From a checkpoint of a small transformer trained on Wikipedia: LayerNorm before each block, 325M tokens.
MLP neurons of a small language model. Each row is named by its layer, matrix (up: input weights) and neuron, and shows model dimensions 224-319. Each number is 128 + 24 x the weight over its row's rms, rounded and kept within 0 to 255. Numbers have three digits each.
After each neuron's rows, "fires in" lists the words (lower case) most often at its 100 highest values on Wikipedia text that the model never trained on.

L10.up1437:189163102137139135114098130104102132094098165133112152134137185121144146137089140128128161213119114137129131164132133093103107119073119119141093141120155107081111101113122101117149141100120104168084151181160152117118157119149153116133116130110158117103139083148116145094106118139131101094
fires in: "in", "the"

L2.up916:132130113115124128108161119143115173148079132156132155124120148129161160129133112104127141101079104109113157065153139114131109099119151133121077149126147096146116154161098094124160139130101161106088144125114116112130138108124143129144150128145131146145133100137160112141137167118108159121
fires in: "de", "with", "without", "of"

L2.up1515:156120106188132159153142074078135139099088128099131105104158139148163106133133118163126112141125122154089119160149169092133132107136149135082130136091156160134118147112145141111182131102106113107104118162132093123121122110122121154142117170157154117124130115146130108104109105126155134138
fires in: "of", "born", "for", "from"

L2.up527:122158103163132108148096101113087128078079089137090129146101144101119159139145126154139129127131125113114154102164125103122130107080194182107124101108147101140096145124119124126112133145123168101115126134121112164120130097104153120109129144177097186102163120117124103136138122143110155103
fires in: "since", "for", "of", "from", "did", "like"

L2.up1535:144134114099131194134142120114146112120138100138126085108089143144116163123110149129159155122095141096124121105172136142136109126114153144084128108130149147148102107152077125136123165137074110085129132102081087111136095099130150135122112134181126132123182167104128131125139155147101146152
fires in: "of", "for"

L2.up433:156118125107138138146145097118155099099112109102156085107092164161090137118112180061122107129071105161099072126149119087112103133111129084119099165117117138142112122141134146071118166101099120110108097130115116109118110103116153166153136145144147075125140149114116113135127114100145157114
fires in: "of"

L2.up1195:156134108104093168115127134133074144117069137108166111147122109147149184116143112142141162157115121120132145109143128145126140070107160159144141120089124185113148140133113144114156100130127106098125096115112099128126158103069117130125092119110098109130117127110149131153134101111106125122
fires in: "to"

L2.up1329:101116124153144139145099077074125113113110161152131106127119157081119125156111135087119109126114131131099083130125153071123140106152118078137117092094145125126127102087133160090139134127108143157123122114127109134125126106093143136133128132124139148102083096112108112140122100120127090100
fires in: "new", "of", "australian", "western", "old"

L2.up124:124134127144132130142141101130088159110134108101148097165143120129145127130141162088155131127088128099138117099128155141156122142124138122103095109113131111146119172147115131120177083165114168122132141125102137099119078109118137157126117108152088159119140139129141118170150121123124170129
fires in: "from", "of"

L2.up1431:191122102113146179102118110128095176112093172134130181142106120126167149143094125147120160190132132121132138138126117120140167075077138139099125139118179146142112104114111130138148114095067138120125128142129142109126167124130131112120061115134109104194134146153136112124080104154125122086
fires in: "to", "can"

L2.up1141:143151122121140095147148149105091118093092145115131177141124144144143148140149152116160114137115094121117142107117133120126114087107089168113112186161159107124128152156123120115129138130113125118142120141143140128106142116147149117118121122139112125142160112122137092144108129136101137080
fires in: "into", "in", "to", "of", "over", "for"

L2.up389:122130110122099128133086126140082158152108101128112110166122150155116163134128134145193106134114140130169129074111125103136122084139100142123148130133141143132107158132098125143114127143109102119112130086105087122119124111056154140134162098143102138134148119142179112147158089166080121125
fires in: "to", "not", "would", "place"

L2.up946:136124127141119150141118103164115141132094103155127121116125099142102178144072153133152159151105149105154130092160110130069123106097153159154141179113153159118134121122125133124121133156151154106119114130117144152118111111074155144124146137152115130131158131166160080138131156122177137118
fires in: "would", "also", "not"

L2.up85:091171118120106152160121159109118207124099099123126140132089111108134130138144122141151120092112131085148101154156151162139148140157109124092150149121122143147091118135103132128123173152134122134090170097102107101127102123122134147091128148180102138115134149135104100122175119133134124144
fires in: "for", "to", "on", "of", "about"

L2.up288:135130146121143131116104152152118144111113173171121088147142139115142100154098172115108112112120089138094136086142150109086137109109151125151110144107172112111118108147095121165123153117127123123088124142139137122136129117159128132109103096179125150167148116159150108088138193180163136073
fires in: "its", "s", "in", "total", "national", "for"

L2.up552:144126172109100166129138138110144156135074128106116113119138105144167134127157121129132166116096155107069110153175137120136131098152116134136112108118091142080106146116110119139121101121116158130128146174105152073112141092106133140147100167126068120168127142130113133111136120135144145146
fires in: "he", "she", "i", "who", "what", "mike"

L2.up1359:153143170153136156186103127128139113126111100124096181115148104147182133120142114147124152107070127122149115131142100124139136134152098136194150120131117184111125137161091115133141076100121154102158097121133150111114157091144126167133101137096125087117119140145108123112118124117150157157
fires in: "then", "he", "and", "she", "club", "side"

L10.up1400:111133131143060116135093122136127135124132105135105144136116122139118145130098130108158150165109139094125125101149125119122147104139155099172131139115121111082111104133140155148118163118129127115143140155129172127121149121108163146121134157151132132057116119174111092048105113133127137118
fires in: "him", "it", "born", "them", "arrested", "office"

L2.up1517:170119163123116156130133108114130169160072114129087137131149097134137126119142132128162128152093141120100138146145128139126124096199155143124132113108083164090136169146142144164144078118127179125130111138153092111122111078092122160117085135147104130162102147118135116142124109121117141161
fires in: "she", "who", "that", "although", "when", "elizabeth"

L2.up681:097136177137129119144123129128134142140106107150152133123140151134165131141164143078095178115139182073092160139149101079131165126095138091117106169100135110140124120081133141104152118116133102086134073138131124142120134110118133134146101114125131108140128150166122110143115152111144110138
fires in: "a", "la"

L2.up799:116144124108159157136111129113138129106098108145140108101106185139189125138114152097133104186135133127107127107101130137135100121111148142140151169132185125131154121149144135137177137185112113074122136094130124141103090120125130156102096124141162105118125150143133100135111109140105148146
fires in: "of", "record", "complete", "completed", "preceded", "recorded"

L2.up50:138121140138096130145118182100116134147108164156109138108160139118117137157137149103136136146093124090099101157132124082122124093154097099112119158126126138118140079140112159133132116112130107116161076132140136108104114120124135118181117141142123132076158119124167119135102053185125148155
fires in: "such", "career", "this", "of"

L2.up995:151120116114085152124119081135087153151084164131147140157124091138119140091081127130130129140124126088092121100134124136189190132119193148089134152111176119117124157120153120122127109150126139146079131130144096125118117123071150148106117118130108148095117149149147115115109143150154154108
fires in: "they", "had", "them", "25", "it", "10"

L9.up537:104166125125116145089176137140058141081120084130125114182117159134153130104139149129167090138099097105120134112190127109104129123114118070091102100101127117122115136159107141129146182119123152170117160148142137156121131113104129117118136153136124116094144092127118067140107159123144113128
fires in: "of", "in", "an", "the", "over", "from"

L2.up252:144142105129148201123136143118140132114108123194169138126119134110177149143117116152179127122107117089094142123145136094160102136121134150121105128121158141138126143140093111126186101146101185082077131130115108130125091114101153140121076157071139130109153159102164126143114099143102155158
fires in: "of", "and"

L2.up1153:128140104116121150139097148137097147139113096126107110144096142137155160159131122142142141159131147095159154110144107120133143094095121136140150100088114180151098132133079130131129071147090108091133121086096131127129118106095145143129111119116122133157166150130119125129139112149145105151
fires in: "to"

L2.up464:108145142088127144179161111084184120146095110105136150085120171134122149137127125129202090108115152108102128100162166060099123121138088116149120132093150123123112104147129110086109149129120101106119122077107123155129097120116145124117120129170159117114152143117097104158117096143141131122
fires in: "of", "as", "for", "with", "to", "on"

L2.up671:135130140144154136126148112088135161132109143150108170116142106100164138151141147095127152112101156067074179161142168112134160115106171115103084146152115118128100105106157141105135127087082158107120115149108143151122169102112126128160089173119108119180107137136132093104095172150105135113
fires in: "the", "la", "a", "an"

L2.up969:142126120135151104135130152166141196114125150135106154137173095056165150156119125091111105106105127137119148096126163073143114128139145112123114191106199169167067161106136138127165118135167112109097115107137134133120118127087124147113148131169115088126128132143146076140130147118053126096
fires in: "one", "an", "another", "special"

L2.up285:150172144149065125168124142108092121108101117088139133112132114138152172115153117100101143119080157114102110176133106138135171112126176095158112179123125118117089146121096120086132091136083140143136146117148170121107157120133141116122085132117119111108151111116131106161121131137132160119
fires in: "on", "time"

L2.up484:096118150124102139148167121098158147096138145139153095122175143120142150167128161113200105114089131116082135105101138110142098138137097074107086128077121142119160138118117142162170114094107129118121086164098160135107095105131123133164082140146140111146150132105143139105106098126115151130
fires in: "of", "review"

L2.up537:091114124167128103143129121107141141144075109143104089166122136111135142140118137106155141148118122121145105131145108092127131141168098159145125123139127116099094082109133099109181120145142148141077144202132133088101092133089139181155140174105086144077142167158146096123123105147123125146
fires in: "not", "t"

L2.up931:158124139135074137122152081126166170132112175156127148134136133135116153123096138091177152127094122095117096160158115123106157112140132103134104147067152115125151106107110123112183104095108173155081084131153144117117168104142127141138091139115127097133128121126135130120128105126177132138
fires in: "zaz", "i", "they", "he", "she", "we"

L2.up280:164128111137145150149165103112125131107070115097147162069146163141132176120143139149136148108130140105097147135153177123148117134172100120092099173104165149134105146118140134113179132146101139095134143123124088147115101099104147146135138146156099112126131119130132116174112066108104156139
fires in: "of", "on", "for", "de"

L2.up925:180149154123087190105161079084085137126086161140104139149138126139165154124116101145122161129143102143122089149151139121146142124161150141133110085098114125149120113134118098149156094110101187102084151163134106109114105133116150163136078121091079146147131121136128091139139133120087124121
fires in: "all", "they", "both"

L2.up337:173145123176110163124153117123123144145139112114154172121159122114208160150143145122130098120098114102088125104109139117171147136097108113109131150132126134143124148124134109130195131150100148110123146116138175097119093097108150123122094116145163111115164141110152136123128090150096161146
fires in: "of"

L9.up530:115125101146115138105140137119130123153111153116134123147139137132140152100096146140139124098145125173127167097186145125123156130123132160138113193101155133102102118159134132098167138118156111131104124171066114144113154115086147167144112149107085126093151159167147135134152105112157112154
fires in: "a", "s", "also", "t", "not", "was"

L2.up384:154126154141133132137120160158135156127074146113076162153186105134144109122145147114119136118103133132093127124153118110146132041134141128108122148115114150123132155156111117125147094104161101099110144194144113140123139103104124137110083119146053143152133125150139097153117170136108103134
fires in: "for", "as", "after", "most", "in"

L2.up1415:175115132135119167129136143135122168123130139147159141149159092084126149140156125110105163106102118120120141109159173081120161122136155117094133141153131129121118130085108166112176144127157113082102098140144138133127124104091140144113125133164114141102125155132152079097068124117107127107
fires in: "an", "s", "the"

L2.up145:107139152157147117135152078135168125106142136107185136149128172100136138147157134064108097117125139110096142128135166129143157129136115121107131159089156140151136112103155167110131141136089104098140144142100169153120139118097138131111144123139141111111129120117110112172139158105118122069
fires in: "high", "great", "of", "middle", "late", "old"

L2.up781:167156157105116170118116148155139121103142142172114135109100104144133134120085134101122131127107145129127119113156110145093173124116143127142093164106127114140100119152125141089157137137125150115120138129122135116126133110139139142119102145113152067135130102134127126132109134128178155149
fires in: "on", "along", "n", "w", "born"

L2.up679:120164175123116106153134125084137113110157143145161099106153112138191164142100124120134093159132132150082138136127125119149159110123135137153102134093164119129148172090121145169147124138145125145115121144102094139102080127133139146138081098123130127131129120127104122146140125142083111080
fires in: "000", "of"

L2.up377:109150186135133131184117133111146154107125110105111135086130161111120158122134144087157082103092122166107095120158137127127108126138116082127098163128124112148128109123114130158147174087077091149110113099103119084118132121161148135154134106159132062105123110107121104140138092130102163117
fires in: "of", "quantum", "n"

L2.up175:127154145155096120169127109123132127068124108132091087123106127130125147138159127119141130139078127117133121132112103135095148103189144110161140135108141121114094107160137187109112107113135117118160121127138092143120133120119138166098126149128137140134138133126141088128126137109108149134
fires in: "years", "before", "time", "months", "year", "of"

L2.up935:153144156139145182175146138097108169139102110079125139085130129133085157114095128108153124122091121130090136132149153106171141093137161098118114175124149126129131106143109140104113149120103137115097135100153106159123129085091134132133112104180123105076147161122120118160123142119111182129
fires in: "on", "in"

L2.up11:105126135148137169147113141115151134141114145121107176137121139113113139172143153158132126129097120109109133138156144129118134115113096109126122207127132145103143127108138142114112119097144093141152082163118118122114129115134134122167141131183139102123169114149140112131089128163144163117
fires in: "such", "known", "serving"